config = dict(
    num_attention_heads=5,
    num_key_value_heads=5,
    head_dim=64,
    hidden_act='quick_gelu',
    norm='rmsnorm',
    rope_theta=500000.0,
    attn_scale=0.182,
    init_std_o=0.0,
    optimizer='adam_variant',
    beta1=0.9,
    final_lr_fraction=0.0,
)
MLP neurons of a small language model. Each row is named by its layer, matrix (down: output weights) and neuron, and shows model dimensions 32-159. Each number is 50 + 10 x the weight over its row's rms, rounded and kept within 0 to 99.
A block is one neuron, or neurons of one layer that tend to fire together. After each block is what it responds to, as a language model described it from the Wikipedia text at the highest values.

L2.down17:33 62 47 63 55 49 50 59 36 53 46 49 62 46 39 56 59 52 46 64 44 78 35 34 41 30 37 56 52 47 54 52 34 61 58 39 55 44 39 38 29 18 71 47 39 54 65 51 39 64 45 61 47 54 51 27 33 56 55 58 36 65 57 54 58 47 48 35 44 55 59 39 50 67 40 56 49 48 55 64 40 53 63 34 37 80 52 44 50 47 60 42 55 52 57 71 58 43 48 50 45 39 55 35 68 39 41 60 49 58 58 57 53 53 45 49 41 49 60 53 52 61 60 37 60 66 38 46
L2.down61:50 38 39 72 39 59 57 50 41 54 60 52 45 46 46 36 59 51 63 64 45 51 46 53 54 44 48 65 42 62 41 45 67 66 57 59 46 41 41 34 50 40 48 38 66 33 56 74 43 56 43 39 44 59 57 51 43 45 58 45 68 69 56 56 45 48 60 49 39 64 43 52 54 54 54 50 49 53 48 32 65 54 65 41 51 57 37 66 48 58 37 51 62 42 61 47 64 63 47 55 55 61 48 59 57 28 61 58 60 47 50 48 47 43 43 67 39 41 31 64 44 36 57 42 54 47 48 34
L2.down160:56 52 59 48 56 46 62 77 43 59 45 59 48 50 49 50 38 70 62 58 58 53 48 36 57 48 64 60 56 74 49 39 46 42 52 38 38 76 43 57 52 47 50 42 53 62 54 51 52 52 56 55 68 53 59 48 49 46 37 62 44 45 80 49 41 57 61 68 60 53 64 38 47 64 41 55 51 48 51 62 55 41 48 52 43 48 74 45 56 51 64 48 41 53 36 35 58 59 61 71 34 44 44 39 52 42 54 47 55 38 59 47 62 68 55 52 49 45 50 38 27 42 56 63 62 54 58 25
L2.down324:57 65 53 50 52 68 54 73 54 49 56 37 54 44 48 44 35 56 50 48 50 60 58 63 58 56 55 52 47 42 33 43 61 54 56 72 57 56 50 52 49 48 36 54 43 50 48 52 57 44 47 41 21 36 47 45 44 49 49 41 47 54 60 59 54 44 64 45 52 58 48 43 63 57 45 44 41 66 48 54 49 54 27 59 63 49 54 61 55 27 44 48 47 55 38 50 31 51 50 52 67 48 46 53 60 49 51 57 38 51 54 61 42 45 41 52 71 60 48 56 53 67 56 55 51 53 55 46
L2.down635:58 62 51 39 62 62 42 54 32 56 53 39 34 38 53 37 57 42 53 46 52 40 55 55 62 41 31 28 61 57 44 46 51 58 53 38 52 50 51 47 41 56 66 48 49 42 49 60 40 55 57 62 46 64 48 34 62 49 41 21 67 39 60 44 56 59 51 43 60 54 60 43 39 43 38 53 64 60 58 52 44 59 45 28 55 47 51 27 56 51 46 32 51 55 59 40 48 54 46 63 47 38 46 56 61 57 60 53 47 46 59 63 46 45 60 57 51 49 49 57 44 29 41 56 61 42 59 43
L2.down700:35 61 59 58 45 56 57 42 41 30 46 43 63 49 50 35 38 52 61 54 55 54 57 37 44 43 64 55 45 36 50 61 32 55 49 58 55 43 44 62 64 55 50 43 68 43 49 55 48 51 26 38 64 57 64 49 69 48 62 54 51 57 33 37 53 62 53 32 60 45 55 47 54 67 19 67 45 60 58 48 37 57 52 44 55 46 60 53 47 62 50 50 53 55 63 57 44 54 65 51 56 47 48 41 55 44 52 57 55 52 56 61 52 43 58 49 43 49 44 58 61 59 63 45 54 48 60 43
L2.down792:43 31 53 64 42 44 57 68 59 58 46 50 35 74 44 48 50 61 57 62 59 50 52 35 54 59 59 63 51 67 34 41 66 40 58 42 44 71 49 60 40 46 53 71 46 46 64 56 61 57 65 59 54 40 53 41 63 42 43 65 39 41 55 26 43 47 69 48 57 47 59 35 44 63 47 60 54 58 60 46 41 49 30 55 57 54 80 45 67 49 72 48 50 44 39 53 62 61 60 68 28 54 46 38 51 50 41 36 64 45 54 49 51 68 40 53 47 61 47 45 34 54 52 73 56 47 55 44
L2.down824:50 56 43 43 61 42 42 49 58 44 36 47 50 57 42 56 70 63 46 57 73 44 54 52 35 59 44 48 61 55 35 45 47 51 37 43 52 42 50 51 67 60 24 60 62 51 42 65 56 58 39 30 40 40 50 49 55 42 50 28 66 73 40 43 57 40 41 76 52 33 52 55 44 53 63 40 39 53 43 72 34 43 39 46 31 53 49 44 46 40 62 54 52 64 64 51 67 46 41 52 44 50 41 48 41 44 57 54 43 57 59 51 54 55 44 59 51 42 84 65 60 43 56 44 59 42 44 49
L2.down896:49 60 78 60 40 39 61 55 70 45 52 80 52 42 69 49 57 55 33 48 63 66 64 54 51 58 46 51 44 52 57 58 57 44 48 47 49 50 60 49 38 79 63 59 61 36 38 41 41 61 45 52 44 51 41 61 59 53 50 61 54 54 64 49 47 53 62 57 56 62 69 39 70 55 42 57 47 52 59 42 60 61 62 63 56 57 54 51 75 63 66 41 39 37 44 44 35 63 73 42 44 45 60 52 42 46 56 54 53 42 46 50 39 57 49 58 56 50 39 51 49 42 60 53 44 25 45 57
L2.down1106:44 60 30 37 56 37 48 53 43 47 65 55 40 36 45 53 35 40 44 65 64 35 57 53 41 55 54 46 61 52 50 38 53 47 46 57 56 48 51 47 78 51 77 66 38 47 62 52 48 52 47 51 44 35 53 56 38 41 62 43 65 54 44 42 51 63 70 51 52 33 62 50 46 41 69 55 67 52 49 44 41 46 35 55 58 34 64 29 47 45 53 50 63 40 57 63 52 56 44 40 61 58 51 67 44 32 60 52 33 58 46 53 61 40 52 42 56 58 38 50 34 56 60 49 57 58 40 48
L2.down1161:53 46 18 46 53 52 59 63 46 52 60 51 57 36 28 23 50 45 59 40 44 48 57 51 59 50 60 60 50 46 57 43 49 51 41 54 41 45 43 61 68 50 29 38 50 44 55 50 58 51 53 62 52 47 26 50 55 43 49 50 53 44 58 44 61 46 43 39 40 54 59 41 67 50 36 60 44 57 59 60 38 57 50 44 61 57 50 42 47 33 33 39 39 50 77 60 48 44 39 36 47 55 27 61 61 49 37 69 48 59 40 56 55 30 55 54 51 60 46 55 48 59 57 53 48 51 55 36
L2.down1163:62 47 37 64 39 51 61 42 46 49 57 61 49 55 49 47 47 50 58 67 34 44 60 42 40 49 49 49 51 60 56 45 67 70 61 41 38 48 51 36 50 40 49 54 66 47 45 75 48 57 52 31 50 69 65 47 47 53 42 44 67 62 56 58 51 49 61 55 40 41 50 54 45 45 49 42 54 50 53 41 59 64 57 42 59 53 38 60 52 57 41 46 65 44 53 38 51 47 35 40 54 59 55 60 56 39 54 57 59 59 40 54 43 50 47 59 45 42 40 66 42 35 48 41 51 58 44 35
L2.down1325:54 76 49 46 39 52 32 56 56 46 65 54 39 38 59 36 56 57 52 40 31 37 43 45 62 66 62 51 61 47 46 51 43 57 56 49 52 62 33 45 42 28 44 53 62 46 63 40 45 49 55 43 46 45 69 49 55 38 53 40 38 40 58 57 29 50 55 51 61 44 71 46 62 83 63 36 55 53 28 30 36 61 67 55 33 53 53 58 57 41 44 57 32 50 48 36 41 64 41 42 29 45 52 35 48 41 46 63 36 51 59 52 44 26 78 45 63 35 41 57 41 53 61 54 36 50 57 52
L2.down1582:63 44 37 67 40 34 62 54 39 51 46 46 29 52 39 53 65 63 57 67 54 47 58 46 47 60 54 60 52 53 65 48 46 59 45 62 51 36 45 48 45 59 57 75 55 67 42 48 55 49 45 74 45 50 53 63 69 37 40 61 63 48 62 62 53 53 37 45 25 51 37 47 58 61 33 66 34 30 40 47 37 60 44 64 61 45 48 47 32 41 43 47 39 48 78 62 55 48 62 47 57 47 40 61 49 42 47 59 59 46 45 47 46 51 52 55 49 45 45 45 57 61 47 55 37 38 35 26
L2.down1623:44 44 39 50 51 39 50 53 53 45 60 51 51 40 31 45 68 60 65 64 48 51 42 52 47 51 65 56 44 54 31 44 60 46 50 50 37 65 38 68 48 35 56 59 58 46 64 44 42 65 42 42 34 63 51 49 51 43 55 35 60 38 69 46 17 63 37 64 49 58 55 41 38 60 41 60 68 54 45 50 51 48 58 32 49 59 52 47 46 47 69 64 53 29 60 59 46 60 51 55 43 67 46 47 44 42 53 68 42 56 48 70 40 58 41 57 50 47 31 41 52 68 58 48 58 58 48 37
L2.down1885:27 64 57 36 50 57 45 48 58 56 59 44 45 44 54 35 61 50 51 64 50 51 42 58 54 44 55 46 43 52 20 55 61 54 49 51 55 45 50 47 52 55 60 50 58 58 44 53 63 48 32 36 49 52 51 66 40 57 37 46 46 42 53 55 33 57 51 43 61 55 62 47 60 55 38 41 50 53 45 51 44 49 33 43 50 51 42 66 53 53 41 37 60 46 56 59 45 57 56 52 54 50 51 43 65 59 65 58 51 35 53 70 52 49 56 65 40 32 56 36 32 52 57 46 34 38 54 55
Description: Short tokens inside proper names and abbreviations, mostly the Jr suffix after a surname and US as country or highway (US senator, US 101), also Mc, Mex, Jack.

L2.down45:46 58 50 61 48 54 60 52 52 55 58 43 28 40 46 41 41 47 52 59 37 55 40 64 52 50 38 54 48 36 44 42 27 49 44 49 45 72 65 51 60 48 54 71 47 63 56 45 42 60 43 50 39 68 47 60 57 53 37 57 46 53 17 60 54 25 46 40 45 57 56 35 61 39 45 65 38 49 43 48 51 61 65 45 42 51 60 38 50 59 43 50 48 59 30 58 47 42 48 59 56 41 34 49 45 48 32 66 46 41 35 44 45 50 55 52 49 37 47 54 66 39 44 49 46 53 40 51
L2.down88:51 41 28 51 38 50 59 67 39 42 55 45 53 52 44 45 48 35 56 56 50 43 36 64 52 57 52 62 48 58 48 47 66 54 57 42 33 58 54 51 57 65 54 54 37 42 48 44 36 59 57 46 46 36 69 49 68 54 59 53 66 57 44 53 42 49 56 36 30 48 55 53 44 75 52 63 57 38 65 49 45 51 52 45 46 37 65 59 48 58 53 38 49 43 43 41 47 25 50 61 67 30 67 59 59 62 52 33 72 41 42 66 55 37 49 54 47 50 55 38 50 33 46 37 48 53 52 52
L2.down482:71 64 64 60 43 52 56 34 48 48 55 48 54 74 60 57 43 50 34 61 62 46 51 72 56 47 42 56 31 61 54 61 62 49 55 44 52 47 43 48 38 59 43 42 53 34 55 59 61 49 45 61 51 40 38 53 56 52 48 55 44 59 73 52 47 55 53 55 52 49 29 59 53 40 60 44 69 39 62 49 37 44 55 44 47 47 52 63 64 47 36 64 51 53 59 56 54 51 48 62 38 37 52 64 48 43 45 68 66 62 50 48 53 45 40 30 62 46 48 51 39 56 60 36 33 70 66 46
L2.down589:40 62 58 64 66 32 45 36 41 74 39 44 53 56 55 59 42 51 35 53 54 48 53 58 61 57 40 52 62 37 47 52 31 33 51 55 47 53 59 45 47 57 56 38 49 48 65 56 46 76 55 49 48 33 67 53 30 39 22 53 40 35 49 46 57 38 40 63 47 36 68 40 46 45 42 39 52 48 59 49 62 46 62 42 51 46 63 44 46 49 42 63 52 55 55 66 43 45 55 62 55 39 47 62 53 50 56 20 52 37 60 59 37 50 53 60 49 67 50 61 35 66 55 61 42 45 46 39
L2.down618:58 49 51 61 38 46 62 73 55 51 52 70 38 48 53 40 48 47 56 43 58 42 53 47 41 54 54 55 39 77 50 59 53 45 56 39 51 58 39 46 40 36 45 62 57 56 58 48 43 54 43 52 51 46 55 42 44 51 32 43 36 40 59 46 39 43 58 64 48 41 63 34 62 67 60 58 61 58 52 44 59 46 46 56 43 20 69 50 51 45 73 51 53 54 37 42 57 51 57 64 48 53 27 52 44 49 65 41 40 36 48 55 60 55 42 62 49 59 56 51 44 59 52 58 46 53 66 48
L2.down796:53 47 48 63 49 48 46 47 58 59 53 63 61 35 46 57 53 54 56 57 43 53 62 35 57 44 61 40 43 40 65 46 47 38 41 55 51 53 52 48 36 56 52 47 61 46 45 33 66 62 52 68 46 21 66 70 53 56 54 38 59 51 42 36 63 57 35 47 47 37 39 50 52 44 58 41 43 41 53 45 37 43 47 52 62 65 56 67 50 56 50 40 53 46 50 60 49 71 32 48 61 24 39 52 42 45 46 49 41 65 54 48 36 46 37 53 51 56 44 40 39 50 61 46 54 31 58 48
L2.down925:22 42 62 73 54 57 68 46 53 50 52 57 56 59 42 42 42 59 49 59 49 47 45 46 66 64 56 48 60 37 86 56 58 58 47 40 57 43 59 51 38 21 50 44 42 59 36 57 52 62 37 47 50 57 38 48 69 54 57 46 54 38 46 33 57 43 41 52 62 29 36 46 63 31 52 53 61 63 36 59 41 47 53 67 43 44 53 46 71 51 43 59 34 33 54 48 59 68 48 51 63 44 62 57 65 65 38 61 49 59 57 57 63 48 54 55 72 54 63 64 59 29 65 42 51 45 59 46
L2.down1069:68 63 47 58 45 40 46 41 43 68 72 52 47 55 62 53 50 48 62 60 45 45 53 62 55 43 43 51 58 51 60 37 46 44 32 53 47 45 57 40 54 42 60 64 61 49 34 37 66 44 48 45 35 44 34 44 36 63 47 62 49 51 27 34 50 46 65 46 56 60 37 68 47 29 48 38 55 83 47 49 55 59 50 55 43 49 54 44 35 62 62 41 52 44 33 54 55 56 41 46 48 40 33 68 61 50 44 52 45 53 55 52 54 39 57 45 41 64 78 53 57 61 62 65 49 52 51 59
L2.down1078:64 46 56 56 66 58 53 55 31 50 53 54 54 55 43 31 36 65 46 66 49 42 48 51 36 58 61 54 64 48 52 59 43 54 25 49 38 40 62 35 45 42 56 61 54 39 49 50 66 67 47 49 34 59 42 57 43 46 64 51 74 71 48 59 57 39 43 65 55 45 44 55 54 53 47 46 51 52 39 64 45 56 55 52 46 54 43 62 30 46 59 56 59 50 46 56 41 67 58 53 52 16 31 51 51 63 45 31 54 70 38 47 63 52 51 49 47 48 61 60 53 56 58 26 49 75 28 44
L2.down1139:48 48 57 33 42 48 51 41 40 51 59 43 38 37 55 37 67 31 48 52 43 36 58 55 51 66 61 39 61 56 75 46 45 52 45 51 44 68 42 56 46 61 63 29 47 48 59 31 61 50 54 60 45 60 49 54 54 42 63 36 49 71 50 63 50 46 58 35 38 63 51 56 43 26 56 44 41 57 40 49 62 54 60 47 30 43 40 64 61 53 40 53 65 60 67 32 55 46 44 45 66 61 53 51 42 63 53 28 49 51 24 54 55 45 29 41 55 58 41 45 45 23 38 36 39 54 54 62
L2.down1233:59 51 48 42 58 54 56 60 27 53 43 57 42 62 45 45 43 70 72 59 52 52 42 37 42 56 50 34 48 43 50 33 60 53 42 65 58 40 44 44 41 59 52 47 62 47 68 34 54 54 44 44 49 35 50 49 48 41 37 55 54 43 52 49 48 41 36 42 48 50 64 54 35 53 64 33 61 58 62 62 43 50 64 67 54 51 48 42 61 56 45 55 37 28 56 56 56 60 38 56 29 49 38 64 55 48 36 30 62 55 43 56 45 57 51 58 39 45 58 45 58 44 80 56 55 51 60 59
L2.down1434:55 50 54 39 62 53 40 67 51 34 54 67 35 53 49 62 49 46 51 67 45 70 53 46 43 68 43 47 47 59 57 44 64 60 52 40 48 50 45 47 52 55 21 60 63 42 42 38 49 61 50 42 54 35 28 51 58 63 54 58 40 32 44 36 49 48 30 59 39 55 46 55 55 40 65 34 59 47 56 39 54 57 51 52 55 48 50 51 35 51 60 52 43 49 58 54 60 52 61 36 36 48 56 42 38 29 66 40 26 52 48 54 59 38 54 55 57 54 39 45 48 65 40 32 43 64 69 54
L2.down1477:61 56 38 42 50 39 62 61 47 35 38 61 52 52 49 43 45 44 57 50 61 58 56 65 62 57 50 45 47 45 42 34 58 55 57 46 58 51 62 39 20 36 46 34 52 15 67 58 71 57 49 48 52 42 59 46 37 38 57 49 59 49 55 57 47 37 54 54 47 40 44 52 46 49 46 55 58 48 42 69 57 55 42 30 56 50 29 53 49 49 45 50 53 24 53 61 55 70 43 52 54 47 52 41 34 51 50 58 52 50 54 56 67 37 41 49 46 40 53 52 51 55 42 60 32 60 55 47
L2.down1528:58 51 49 44 50 44 46 44 29 51 47 51 46 31 43 37 55 46 44 48 54 71 67 57 76 52 64 65 37 61 45 50 61 51 47 78 56 80 39 62 43 59 45 52 58 57 44 49 58 52 48 52 35 51 55 44 51 52 51 38 45 54 46 63 56 49 32 53 39 40 49 45 34 45 61 55 52 60 79 64 50 57 62 59 48 29 53 51 55 51 43 30 45 48 50 52 42 64 59 50 54 34 48 61 71 54 57 45 59 44 40 53 39 30 45 46 58 49 45 36 62 52 65 69 71 51 54 49
L2.down1667:53 44 49 51 45 40 58 50 40 36 35 54 45 46 33 39 62 64 48 48 40 72 31 55 66 46 55 63 62 49 35 45 67 59 59 54 39 28 54 57 48 57 56 59 67 40 46 60 49 31 46 29 40 60 78 41 40 52 49 40 46 55 42 38 48 57 51 61 46 40 69 41 54 33 59 33 43 61 50 42 60 51 70 38 59 48 70 46 49 51 57 46 42 50 38 51 53 51 69 63 58 59 49 42 49 38 66 45 60 57 64 35 51 52 45 47 51 53 40 53 40 49 50 50 54 55 58 46
L2.down1715:61 56 49 60 49 45 50 40 45 45 53 41 66 57 57 37 59 43 50 32 61 58 38 53 46 59 46 68 62 48 43 47 34 55 42 54 47 60 52 29 63 58 28 45 62 50 52 65 53 56 59 48 74 60 58 52 49 48 59 49 44 46 49 48 39 60 63 43 32 51 34 40 58 30 37 45 43 41 60 56 54 45 50 62 55 38 57 36 58 67 46 71 45 43 56 46 42 47 44 44 44 30 61 61 54 55 51 44 50 49 42 39 53 61 50 45 52 52 49 70 57 48 64 54 52 49 46 39
Description: Pieces that finish a proper name or term: CJK characters in Chinese/Japanese names, -idae in family names, and words like League, Party, Association.